Weights of a small transformer language model.
Size: 8 layers, width 448, 4 heads of 64 (1 for keys and values), MLP 896 GELU, 10.6M parameters.
Architecture: rotary positions, tied embeddings, attention and MLP in parallel.
MLP neurons of a small language model. Each row is named by its layer, matrix (down: output weights) and neuron, and shows model dimensions 16-143. Each number is 128 + 32 x the weight over its row's rms, rounded and kept within 0 to 255. Numbers have three digits each.
A block is one neuron, or neurons of one layer that tend to fire together. After each block is what it responds to, as a language model described it from the Wikipedia text at the highest values.

L2.down117:175074052121163169152102122158133132141044108114128111153103117119097144163121148158088116129096140129060129125151103148116177146167097189150149077099098171102124123152138131155084150168117062111084127146149123096091138100091115160131104124099105151142158177116162104170190144118112130107141121082137178149143088145093137124176138128108109098109155135124145151110080105116113077154081
L2.down243:133076127161161136109144119112109120118136164137096142110124129125113180113148091122086201093074136098200115141129142110145128140101132179092151157157167069162101088152130111171154074088153119189144170134164135151157139138133065126132123131086154155186111138121113136064083134137152104145140089137019137158124113118180129085142124065154121169120173168200125120130102118152162106124150
L2.down295:103148168150101110131067144133195175163147110135138165087138117119126139063122081133109168137125122129128084141070171131115182122152130094136125161066086129096120130144084098102174103107173125151095119205108101122090164186103089086180172113157181149142122086096114065178112093110138138113114113116144170130154191178194124141140112170123085117112140134193163102101130142134139111098062
L2.down298:131043157157164184132129123119125173120122117155109141095154132133107141117126131148149123169103074112123086103120118084116113185103112094088121119076160105140151141103127094084107194141132172070113170083142189132152167167144127151150094120119115133073101080073119137136090127124093090075129141142144128115192111111156101172152163147138084121108110131156156117160092144107119110147142
L2.down335:134105135079211113148195182121089138166094086115109124155150122142133105126191085178107099111158123070109105151142127133109091176149102148176123097085088127109165156119140131097193109087134055203093140140099106086117134107072136126113134115155131124138118180156069131132128191131125142088112146114179141148044122138200108107184188114135140149149136164181101137100085066120148118109098
L2.down430:115074091182133129147102142166174151139161162088116214073126145162150143125103153127094129157123162119137089120119154083107137119098138076158118169074041113181164174175118147111171121163195136172118169142148132144132143175133085128168125099095152134143148092114106135113119173114145122143178207056061069166123155078124122108143104161120038078146102173147101117154153149108153128115114
L2.down852:116154139193145121159158103156113080132119136095156147182157194182079075122129100139142222131120069112086130160118120087152144182093120104138145130166105205103091140106122060088130094108130142090172128120111117104131112101172134116128156211053160162119099102123132143118139046084163110132171129157118146134138160115125140111125137148196127134130108096165145072119113102112129081165127
L2.down871:162132066081114165107100136116134139113094128149104153081133129176181135098137056121147125066118089177093170145109099156124105147147122146125131130147103156089091157104148124112138081113161109146106134155097048068129100135118124078120110102168104105070149110096110124120173116129172071125124063133137131109102096100098162164089082167101161090135154158158217073168139129176138184156159
Responds to: Present verbs and numerals

L2.down242:181139160126131098116114135146153132145139146178162184199145124100120142109145150075096132121164105139157070120148118097168131152115191124119148149197121075139149163107127130140086085086130110100107177115082151132097083173150097071116169134137159175147142108123132100141170190041149183156158080141170131127121117109185104144172123169079169114121208081094132129141141109169136142154081
L2.down349:074129119107198167090184129145098133172111134144105109139098117155178063073130105149092126166168127132157113162141122070138106127098093128189106121142152148090135127103149148110142089113180143107146100185117138129156086096165104126083111154158098136080150118178219140103048118137122114090048156080071096133157091114150199137111151119149159115101129094121118115116132083155141182210132
L2.down478:103095181123098133130077119207162198152093111123105109090074120136145090067111115121084166147121136171177131151153122170152103125103127163150136151158104145157124137132135132100159098136118155104162125150158067122080157156113137109115136168091135117152093132106116112095168149119118116113144111125096128062097111142127137133161160171129162109145204180145133122130145156145124140119097
L2.down485:118137137138147110192060118130121111164106128187144112149134196158105103123149158141143123166122076100200073129147084143152202136098072086136084153154102114147114133105145147146155101162139128082173126166040153119139194147116161102116100140121130153133136122125214147122145118130144162162175164094152073163073082100162124153170078092140157138052161162139186097137081132170116111172107
L2.down543:117126161143141105119176201162126103105086097153168112176084127102151191161163084156115155114178139123167060127131119114124181149064124094154166184159115113106157132155172194072174121095148101101132107159037108175173090122105105112083112132125168100094142127129127101116149101155129095159134074139095128184099151126099139091161158133192167094089080120119117113150144109096092110147168
L2.down552:122142171198143157133116103187049079122160099165070144159126085122110088108146157169152090126230129160197121097090133112159138108142103092078161135159170135111149053099127153128131092187122131092166112106127093126146097148150125118140155160150189106117124172108100113166133129109164095164097156122085155155103108084144185111128127157122130128108144115135084189112139072151136146143200
L2.down674:088127135094079111064174098177165112180120151098127122139123135142121172098151125172152159124165103099199116132102136160129120117099154106135106109152154104117133141131167159137074154080162183080078099068135160096132135141199194144135163104148103144126134144163077111147135153143114136120105116118148118140191165122105175158095131119106135141062114074158160132140147115092134139180117
L2.down772:080117143151154174142189083163147099147128147153101148159121089119137130139165094173110150175166154138155090109145173124141144122169079117110124132132129131189165106121143119149162123117162099146099091177058147206154132078160122159131124129148112184119132147092140109145138139198140081111132129159095128104091165108117145149136119163165096075142047096168103149173147088146085176103112
Responds to: Sentence and paragraph boundaries

L3.down74:128117107156085111076158139255128146107141135115119158137125144123142080103153091112110177139148162114134056112137141120125151128161100103103072103096116140129171135156157134127098165115131175107132118091091142167127174126108160135160130137190127130094118113131094074132079111093108087129144141183139098185157119112145135154124103171121140065081145134112135120096152130122114152147136
L3.down648:135112146088122074090082128220139169137133104169070138146144144165113145129171144086131104148168084156103143052099133105104141149077087078171134143160169151106145133096156118061144113069133153086131097193146119059141194108173127142135137145144156161125146140199101093094158131094078083118121143131160183137116076137161087137127110159131172147089083151095156130076118117085118146114063
Responds to: Paragraph and row breaks

L5.down131:108203082182127096082099190172135149146087115148082144118172130136164117213076190097109109117157104150150140101152157132124141116065159136117130108129100129154142088120080151105190118128094156162118150154122107097133096146155110139145143124123126116131110159125117117120124133122081139109074178165145112133142074164116102188100137086196106110153085115180075122178072088106149142126152
L5.down209:176118123121154118125192172122111205110096085128144129118131128129114082116135073120107184179197126133151161156184161097138070085107134099033122126170102160129115118100089116142132119166091114075112121156111175097105112105146147169141178132060090119143087120103148119141132145157136188136120108088151125086144125076151181116146171133087034134120125163105105118159102087094134135212100
L5.down217:167189085141104123151098076108174180161105114092138164169108085144117117132164165181158130146128166138130105136165079072118141135167080129100135056180100110158134110098143104156120108130116062116099081130107174138082149192117137161211150136163120109179182142062144130109158129149130140111198117170141140121142127127112109138073109127137189161120090126119138086135127091150155143143161
L5.down643:124118109108124102152122132118118178159092064069146150132161131136137125202145149112090121113168118119141114115130151148165075169067148121111087115135144114127132156099085110167067116088105148088106108166194105154153079109102132132190120111111134118087092138148162113195135090114114101158135102152073140115084175130155118101104107116137143104109102125134115118236162128144162142108122
Responds to: Paragraph-final periods

L2.down5:165122168151149185163098141072104161234126145110124118147122076143140140096141064165124139122121192139169128107180163090118133100173142134131136091157113132187171113128130166108141083140155121125206140097112121068126115101090141113150138169075158092091140124091068096188111077131119159153129092109092125097152101129127177087173237116109142106070056120118156154143136095163201147139104
L2.down41:146170160154128121166161165122151160139123140178079136120148174133089191181190112118167156121162183126137140067086140096118157130155092135078112093104105104166135178177168103099124065099071126156146078149161091125080204162137176133151125096131085101128109113120098142155107118122129093208104123143122165119171087108113134156096149139129133151145065064128097154117122106123160185148106
L2.down312:136057129186088107125157145183144164132139109114101182090050090101101108168135134124130106112130199160150105112092113114140112165122139178118169102132158088093124149143133116127159152103121136144108156128187081111158143123108178141139041105147121120159069182114141094098146091083155136103152155106145139119136157189110121118140203082143088162135180156147101099144150135090098116117127
L2.down498:143151136090175140082088128230176156105114082149141154148140115104140127130131068168155150088123107092190047116077111090136137107113143132103106144224088162130077069131134113065157132071117135115105076114107150123122145058151153103147101100136147184064170154141099122149091164118110097184095067170164085153138124168129118171096121125108180080145097149101165177119159098140114162109114
L2.down540:113152185114082160159113156128114150094073133078110134151116123103079195142154085145096139132156122144140135182117181077087077172155150137083130209128113141140157145141157178046094133082089089093104132151136128113087129067127157133141144085081131168128105119100096113115150143128102211165133076152078103152128127102116141108119164108105173090189107105063114142142150111124128102094174
L2.down626:097159141144167134108154110192076150138100129154083115094119108217120142156123106124076130180140125159189148161159153096142085148142132107123081159125139132137146116189132135115097099173115086140120111120150124181143140164129172131139099085097122050096125176137095089101141139112121109058158015113153107141189149133174142137136132080123028143129121092129206091156160171118080075151228
L2.down748:139060093123183135147161126145167175185075117141178118172086163177115122110062126114084177114183129188102170094104113055153111152079154154088160135133147154152119073163178170182132092087137165109171086093199112100121110073112162097115151128148089136179166200057101092123192127118104144158107207134065110122123130123100123081131142147138115128126100103174146143144133117087143155189154
L2.down875:145075069132157159111185180159040153154118136156148125109151148211139148132134139116116177152118118110141144167082172158137081128104177153146082113035122138083178122170137117153094078155097127086191097183155142161122149105190168124167121146171088137148123092101104177062184146159106175114131142132089133135121126138126170116091179108133157121144115084174083117109160130125128133154123
Responds to: Paragraph-ending punctuation

L3.down103:125105085107158126152136130181130083161136118156121144116102157115102084114117093180148169191181103119116081098008133124164115136130105075104129121090131132094092107118121160099140105156131093137183147174066160163131096161178136108102178158098132102180169112103157173170105127110076141172105101095096101098164119087146156136113114086168136153105146114098124075174164103136094169143117
L3.down791:159115126150140151141141168210117125189144093152073090131127187161163085147166092169155141162138119177153058128103128092175089130133176137098108069165106144131149107162136151134105076120168194130107163148118137167098159113125163110174166127162081095083134156136112137167128165138139179100096057125150087107194113155113193112125096111156170130055146140107113105147138098160094182169091
Responds to: Paragraph-final punctuation

L5.down37:086156070105145123180142140121177152114164164086138139131173153156089106073116105100119193157153130094162115149134163088110175179176109172140114085121154084185070167129077163091164078113162159064137142148133125154144124067183106103162144151149125121148158118122119146172097116134075141132145132118156143092137115128123180067123182116091144124118153090150153167089056089169154095116124
L5.down316:132130159098140096135156073148145130107117133070151132138094177159139163113150091175156164150125110148128117147141081141154165144137115119181102092096114187131121128121116133151123138145161086108121107162159112095165077127136115153099130133156112104136138085138110145162150115102120116148145099118152108139138082134116096138152169160148122195083109051125074174157153146158089136144203
L5.down411:080143100100187178120124157145156138160122136154049117150178084113118115107171098137213132159137113126141181078140184134119111095130164129078114151123114080093120140101137147139128132188112137075157118119180122093102122124154177156133108109149128108132143104187122079137091155092184154063136092155097097053082140131104133116134176161111048125121097125151146065118152067098168094166169
L5.down703:162093134096113109095158145167101085125095129107108096099090099113172156075153156136112161110088107112113187116158147147182189117180136130113141117070061128173110071110141093085111077164160128057145107089169160138176142138157109160123114119188127157113079129179152121124162066096133105094127090156130042156147135184166155119080134158153112127111142137091073145160166141103097107122153
Responds to: Main verb "be"

L3.down153:133117141133134089130135095134208116153119095118125128127108129161140122117147073114111109076107138091141175127108161174146173114182067114089092120106119178129115096144106151140121104156135186165157147136167175143149073134090141157138127120103110063152104139108145096124177153154091120174133132155124144178124101100152135138101123184191057170109105103085103071138091101121110128177158
L3.down167:153087087104137172124132125117122155117090128117168173107077104138134109112139095070074121092163136085101216166098109119110164165136154163123105139171102133118061079129145116189128148129135112101134097142178094084149099155131098154096125114146126135140108168052191139131144088081124116100124121139133145124103137158102121187083164121090129093137139098106120110097147130169073157133131
Responds to: Verb inflection endings

L5.down501:119151089059097119123154184255098151179085072146135106110104114118108115115154110145139091146155184127153093118131120157072157113126144152180104095135124190162137093144123112178162103139191076161102086144076124120111154139148166150173139133098149160175138124155128126169141116158106123145108122160134087115164106141075131140091124158174108096147126135135124130146127169131151121118120
L5.down510:101079137137114119097133134255168112077123137103099115162110131133150137129164136073143098141176124102168092070095157128165154132169125108107126112169137119175109116133100117147106150119077152172106095148097125154113206092148130133067131107155189131069090136111110066186110159087121114134073114152122117186141121146087112197091118137154167117048123126118108158129163073124114133161095
L5.down598:121080120064130118122163161255143121112102113118142112109123147139118145147134142108131139130115110072106071065127153134140213125147126097115108111157147094110127104120163176157081158078111116157103118142120142116115163101155127136136173130136209181115140181141080073174115144135091156152119144169119119197115126167110111183174098095134121149075134123148107153096125069135184195155106
L5.down697:128116130132177110128097083213149175155138098138076121123155142120157101113100063094150108115113113130123174129148113106118136099131090163112147118133140135127015181090163156131125137097171126172176119134119138113151113116149129140171102148141182119085162061116108094148140088066097115143101118156161124141156122078172139073124088092170126101115111171116164167088141111124090086124126
Responds to: Paragraph/sentence boundaries